MLP neurons of a small language model. Each row is named by its layer, matrix (up: input weights) and neuron, and shows model dimensions 128-255. Each number is 128 + 32 x the weight over its row's rms, rounded and kept within 0 to 255. Numbers have three digits each.
A block is one neuron, or neurons of one layer that tend to fire together. After each block is what it responds to, as a language model described it from the Wikipedia text at the highest values.

L12.up270:067152113158076122122123106199089128162160162074161182122151106123149076149117138107117104112181128155102042099177099141137129101150122119074125088130147204139175120163119137109146118141145108146094146160167150153120146109139151132105093097065156139109103136200118131132081188102093098079117112111187132167194113118108116104097161137147187131137138191147132097096156099141086189124103
L12.up625:112148110164105106131116125134143118147141168077196088179159138151154154169109098119131138150131141175163114120118147101145141106123138109154089090157127125152113097115116168122138134106125128143098103155109118145122135166076128132134118090112225101106137118125125152103014119069094119132194103114163152105172051187094078145097115140117149141169206135154152068098108156189090110069087
Context-dependent polysemous nouns. Common nouns or their first pieces whose sense depends on the topic, e.g. track, organ, player, complement, tissue, veins; also some commas.

L12.up423:164153166145121078129109120140133134110130123133155116082127121123151136160157092150099117094098123163088144054094091094150160128107089150144099169180124204124136179172119121127165128072173134135119120150091084105149172121139104052088141109185132152172167166102138113177132099125118074113107060129088122118107111142143097131050166117109139127137096123140139152214089168161115114135148
L12.up896:111114184125117136102137167156158145116115088122194139120114076076170125154115144095125104116142168121096109111142129156153117113131097156144145202135124151117066145176140074131128162059106132126124043104137141133113177155127155073118087176107134116181110210167193100160173160132134116126149099122100105085083120075188134161149151106104152118196098144136122159106122101131102093110162
Main verb after subject. The main verb right after a sentence's subject, usually he or she in biographies, such as took, served, played, established.

L10.up47:106118150171098108064207141161135115155146173147131117132140144127162137097061135148184108144121131160050117151093133116181150180154106052127108115137142175111078126096116123138169158066175104139165147101102131147090143119116136125118071092128134159142126177125130072133168062101107114123136082107114164138151161097144050189112137119135143126129153195208136135095140101157143159094095
L10.up430:041147134204116144090146122136129074185162123097095102107181114096167122124070121119173066156150114160077096158157143139168191112195119107167081107139073154095084158162105133143217137137094107158135128133102126178164163084161205149157117155161102096123136167135085142139162112108124136102152114125105116101135118152091087140133102128124126108159132113154139125140150155148165135127112
L10.up727:059213131163135136128088169190077074128136105110118126139112166109129144132162114097099118165139150096085162088181133076108122127130105074151132129134157089071049139147156107108154166158092054168138159158136128176105160118131165121129136155162159156156084097091080062133124155102123155142118110112161174073140078040149192124107121112153145094135131173144166150143105130099167172140112
L10.up860:079154153164147120159115104109112138129166112103103133129165136124127118133125099144090111132156151131131075092143092095186103122133120137134101120167097063100083155147168121074157131175096058197162122139115111114153213119177164146165136140169133137139084184102071063160169124078146158086172087127101124109126114068108127098120163092132129159145140118195112098092173126178144102132100
Perfect auxiliaries and relatives. Fires on has, had, have, having, or relative who, which, that right after a subject noun or pronoun, such as "who has been", "he has done", "Griffin had been".

L3.up206:089179159105207125103078126144166177153158080111202174156099111133165138132096080137171129123123189121079189100161145125189161144147113077123099135174076190170151112141184142141062147101176103145160092145057107115105093143141124128171086173111117125119181096123148135174117104179092103141137108142059101193114116106144094145105167182115099124141124139111157104129137084114133115137117
L3.up322:087114130109193138091116104102104173111125092107095138105081149099077119124202118118124147127116120179079099086146066104127171152164156106130149072118148149127166109138113129122115157163136125159130095118093165100152149094155153156096144162161098150134085131098104121125141092136089131148147195156089167125138129123138147110102106089137131096168090144075175132126046094125104112123127
L3.up340:142142145059112115194162097113173201178174118154166149109129097147149152139169145150136149143074163138060095113087125125194105149148206165045078132115080136157120140167144091097123134098153192086112086118076147141111131196135113123155098094084117150123127139117124138130114125128118123094110132110179157137100136116143085121108132167083125109148077039161098130138128156074122175119135
L3.up462:095196132138161114115186174128128153130089055117140137090152113086144136143174084088128096152132122148081199133092162080175153136104112155142117150101093161109108170110083076152141120118107203175143094146156134115119144100177108104033101130146091171143106159097135141113113146144079070156106099176092123124169148146118089061117176152156159116189059128177121148145067127100120103126082
L3.up478:083119097205121098123144122153138098150100110097138138149131084075138118121117105103135142046122099175089112103077133163147174131196092082129092110130153155162130149130117071116154117085129130177154151094082117134144171170119224142085145138175130134136079124136117153150181103135145107065082077126086110148152095124118121100104182164127160066166095039131091119121135160124166053147116
L3.up486:076191130157087138139121101087159156097133065132112100121175128031138121147133118135070112092151143105126116095150158145149152125125148098100113109098099121100085156162133060083123158107132106171141113162128141128155212126126169141090090123145108165153116149137154144126120169116092069087139154141132106118158073115116160047140101130116142128158100125130148162130096069116108142137028
L3.up754:155094135082144104125174113115165098137109131116131143143150121168138072144137086201095129125103149123104135105110120061154110138103171135154148119088093149134135099240166101150141097081164162170053134102120156135141141202175103156112084165124160153144088154142133126167111147147169155124128151076143107129090083125141101130092175166114114156150121091123134121119145147080136104116148
L3.up972:087090158124178130109102115069200171142150123099090128108142097058124092163176132095101116122100144175074071117147153062178203122159159075092058111146072098155125118150125113066120117081132168111088119143112157168098162170208153147151091215165088165164090127109140112101097132124131136110123110096100105160115152105114106076155126149101119121197113127065130131122092085139120100119143
Main narrative verbs. Main verbs right after their subject or after was/is, in plot summaries and biographical or historical narration, such as gives, follows, assigned, set, announced.

L10.up69:075171139086131117150196116134101129140120167104155093128169141152141135159116098170138119127142086134156158035098097067168117110134132106167122119162071147148131096134119164097131125177122109138106159078066138123157119119131144155070090109109110090103108110136130124081118135146183161122181106112138060131156150152111094159169140145113150098152148073100154115107124183137169127130160
L10.up162:121151117092086124115143066126112047121140179119175109114191122093127138130156134153112159093147150172104163097135116167135112171053127121057102107108131115139144130109194155153152153121121152166132157159119123169160125101110077097126136157133121145169124094076084104131148113184100124097190212068156136128136195144137016192082117167127152132121135140124126083166144105095165169116108
L10.up800:082132121106162148117217098179141150096172127121119131116104099120100118125108138122123066174110173143173103174067116161145072098125150139139131104113076154118168121091109163071094124091113051195130121149091152145123147120104158160117118170110141180123097122132114141133184141104144133070139191079154084143220142099132076071183129105182154131124118122170133073097131152097168145129142
L10.up835:091107137140100114106109092080144128093116088106159117134202103107170133132078185109075138122162129117150123091145083165190155115118118146184143107118099104141139175114146131140139122122118038157074111116108181147119154157120102154150109207081146093127165151127037062113151160155073152164141169093147109144197194126124115111127085131112095129157202177112159050106101133137128166102160
Article topic back-reference. Nouns naming the article's subject after "the", used to refer back to it, such as the film, the company, the song, the album, the team.

L3.up306:100164138125104136163125117114088134114149085132132117076107148097110108146153132116166154173138098134084119085170077145119133128103116110117166059082114093082209131113111167122105141130139131073086109109173183129134163125146204147070143088105084074153146085091139110153144162235107094143079143124153176101178166127131069135161077112150153124101087159100141114120069095145191104142112
L3.up440:082188140165152141110162145153125118142145130127160082097124090151088107128085015150145153099196157071125142126189102127153108129175085099139099090153145166097173153118142130115096140078171119118129155114101142108113178117151136122104106136143115142173050120110115105135148062154093138109167075145100138143168110106086095210163083105165175148042084179125122151121123129067121185114106
L3.up445:124165144053088119152186131096118095171126061149155085160080145087075086148080144128147123111133058120156122088150036150164129124121129128165168170101110191097195124131128100152110151110033138138077135102109158086107135147110214100127139092100126121116078109144141183153155110127160101108150103141163141167139108146140156102170121055152144141091121201135109171098139110126202120087122
L3.up495:069138139131129098135123149096112128137117102092151076112064113103125113116120099167124105126194112151126145083202048110190135117146181050148130132138134144046233106146130186092079136156095070147151120122052182189133152130124127116116143129161100107143061088123145157179131097143084135145134150172151146152167123160127071084131130100115136088104106141139157117106105123102173135146155
L3.up584:101201141107107131118107157123107119123129088083138125133121098082168143125093110085160122138124147105082096084155091148118121062140102121170166098048146139074182147144150093077202151180150135093121128093078182166102154189102131098112139114169177091140066132134125105104135151160159103149156166098098132149117140155098095182132136099148175128149087129088135111127138176124114135134133
L3.up647:073162158118129102173084095076076076090069136098146090147174141101096088134077093129085111079206095129134113130077148139209113105081094096138122131134127172161107119142111087150161133111172120143096139108113155130125176173131151174131097136141128065131052106123139112145165115114157101061154129101196098174151146166165105101110162159177145132195162120105138156098141094127137182118128
L3.up748:149170150113135162126157071118140072138137138106169124088149101115133160132172103113171117129133151130084120160123103112225105083109163074110145089123095139143125104167092097152058145136142176170144120146109101116143116162140119142053095075063130095158076103113163110113107108158100128167151158116157087177102118114080092203205158137084129090137106141116106103124169139132103206118123
L3.up767:127141152094182118102106111122059080203117155087169162100206123045116099146097117145108116163132106143141078131110093144141130133099132074073101122135153102128136144159119124063157149144201106144154175128124163162114139108075114135119151129102143140154123119072098142137096143130098145168164168152176142134139154043127058141149103132140129121124157171130098142125062164162159153137105
Work-type nouns after articles. Nouns naming a work or subject, often music releases, right after the or a: single, song, track, film, band, video.

L12.up388:090145165161099105110154123162114128199183139094176126096150125081135079135101103158141091062120181171121118137080107150188125122168146091163095172151121113095130142153132099140189158111159135175174143151095104129141155080119067093120101150169159134162125171136121116166197122100140184146123138130124122123152109147121134136062141093124157138148135075152172138169041171177074090116102
L12.up552:105120238136118098087115153144110170180152205146163134093139124174159072130161137097142108121104157162097098062093129172162186164122119104130116126150150124120120165134083081111165145040149104143103119162060073159169156153088110114118103112124152150145096184110088060137171194139081085117116070087129142120160110124089140163077139135158117053112123091094156132148113085138132133107115
Wiki section-heading markup. Line-initial structural markup in Wikipedia text, mainly the == opening section headings like Education or Plot, also list dashes and table pipes.

L10.up252:113131138168127121126085130136160070180160169090116134160112119138156028125113105163193117081107081128096134068145133139173119123103104145172096137130144114166179139126176192134194157073083132075122134117073131090150155124127125140123098110184138149116163176052139090109079148146074093177125123104130159109152129142141087168110131131103111110139143085128102137107100162121158107118078
L10.up637:091142134105157128182150066125175116115112214114119138129088120117152137159110113121125124101137103138123120047073147104123152091110098142156147158058160082152130119141128166095138151095086095124159098126101163112056185195132158143108095109112138146153133132134130128167179149145142127139189080134145148095148091120178093188160120081092170099096082093105138180121106156139181118147154
L10.up797:096120105120142128123167111143156104106130080125131160133212079142146131130133125152091115153106135148125119119103164158162144132133115143143125122118113109150196156154112100154172141098098164169122132131095114145129193170076130142149146100173104181132087201099133087114150183098114156059111122130089133110114127151145081059121133149083208123119166108151133144106108155153194149095093
L10.up830:190098144191162117152119082119119123150103090111114087119166139095129056157130119171159119097167145184086089123108094146131126162134169105115158108106143082127194129194067156093137141185124145140086138134158133171124207129188168126134088198183135167145108176050103101115129100126112147087096079118172095101136103123125176107179142154093079108105122117114157181111083138147150149111101
Main verb after subject. Main verbs right after a named or described subject, mostly speech and reporting verbs such as commented, claimed, told, discovered, often with a suffix still to come.

L3.up39:139128139158136129091116153144156119111124160119191115130160115106132132104153099077153106098158159134115074144154112123090109093117124088133164110091156097058167175121147085037185136099145083159124061114123084127151114175157136076170083142108120114133074162108077064094133166112123128149183144108073148118184106134132147182103130113112107118151125102157181066100176119147126142117065
L3.up48:094142158150107130147082118180106115168140127136114107123111103096128128133173155131132105161151082229090136152142083106109080121137146112168148085120102163111164113200062151122194134125152151072105135128075159141130149124114194169157135169120127056124121144125129071125089082156107143148160103132103134075129115204100115110155106105156135044112111172118154075138150147185105134090134
L3.up523:099123138138122153072144132145155141166108132113130150116133082101135098122138099083097135108118148164126118146162113149132098086101119077132188057132083134106118115179161157026193187138188073122091114105114149172107137142188126099145077152122173057132106121121076121117101130135148150197154131103095141133155149096125158181136105110188155130130075157138156106133077080132097123113143
L3.up544:135073135170096151143141141161124113154155128092150143108158138103105124121137138102119105056110152173104112133099166133163093101120104126165116103128101186143104162134132124172114134101223167155093130109103070171182143159200115152181109154140141094103165151102089029140160085091102115141204156121101143120184136050134136158116150134128157076175107097104133082098168126158137130138062
L3.up640:078166138159193140149069136118118131155124148115165099111160100202161063144135095102168111065107174132069098128128157163100148162159087120108061108122152124096102137104139151134117136137191141113154136111052087139153164155101170122111124110181138121134138156096129091141149148118098120143135062109065116149164141144140105192106078141111085079171093110110196088096055126131100084134127
L3.up710:134076141185152143061077135117157090175112165112144134127110142101107082153138135102140117101092150159098076171043104106140104155127093099111096123104172124119129122149139139140208094116152120115064139110087114169108138138104158117115109156148140118156116146103095083105154098134143160170161114119105129090100171122127132225106134109148107075118091119100115089108107149185137103083119
L3.up799:098136132138170123072103151120052106123160116114109085159115140099111069127148133099120094119160116111083137167182109142069076142127102064096062066200139144113126118115119117118162136130123191115146164131144127122151127137152153106203130170173172143124159133100015115125112131096084115145135183108114112076179110117145159107085083060121197117111099082138130149117105120135139104140138
L3.up831:088096143155206125089141119155171119126152122108119156130155121118141088142127158145119122088151157143104091165103093113148124141140139070131029070091075107085170138154087109091194135110163158147084133136115108169118204137107169131113148195166086184175066085097079112097161113111160131192153129154146158149093139114122109107098128109163097090100143133121146122106110122150191122104162
List items and relative clauses. Dashes opening bulleted list lines (cast credits, publications, species, years), plus clause openers like which, that, who after commas.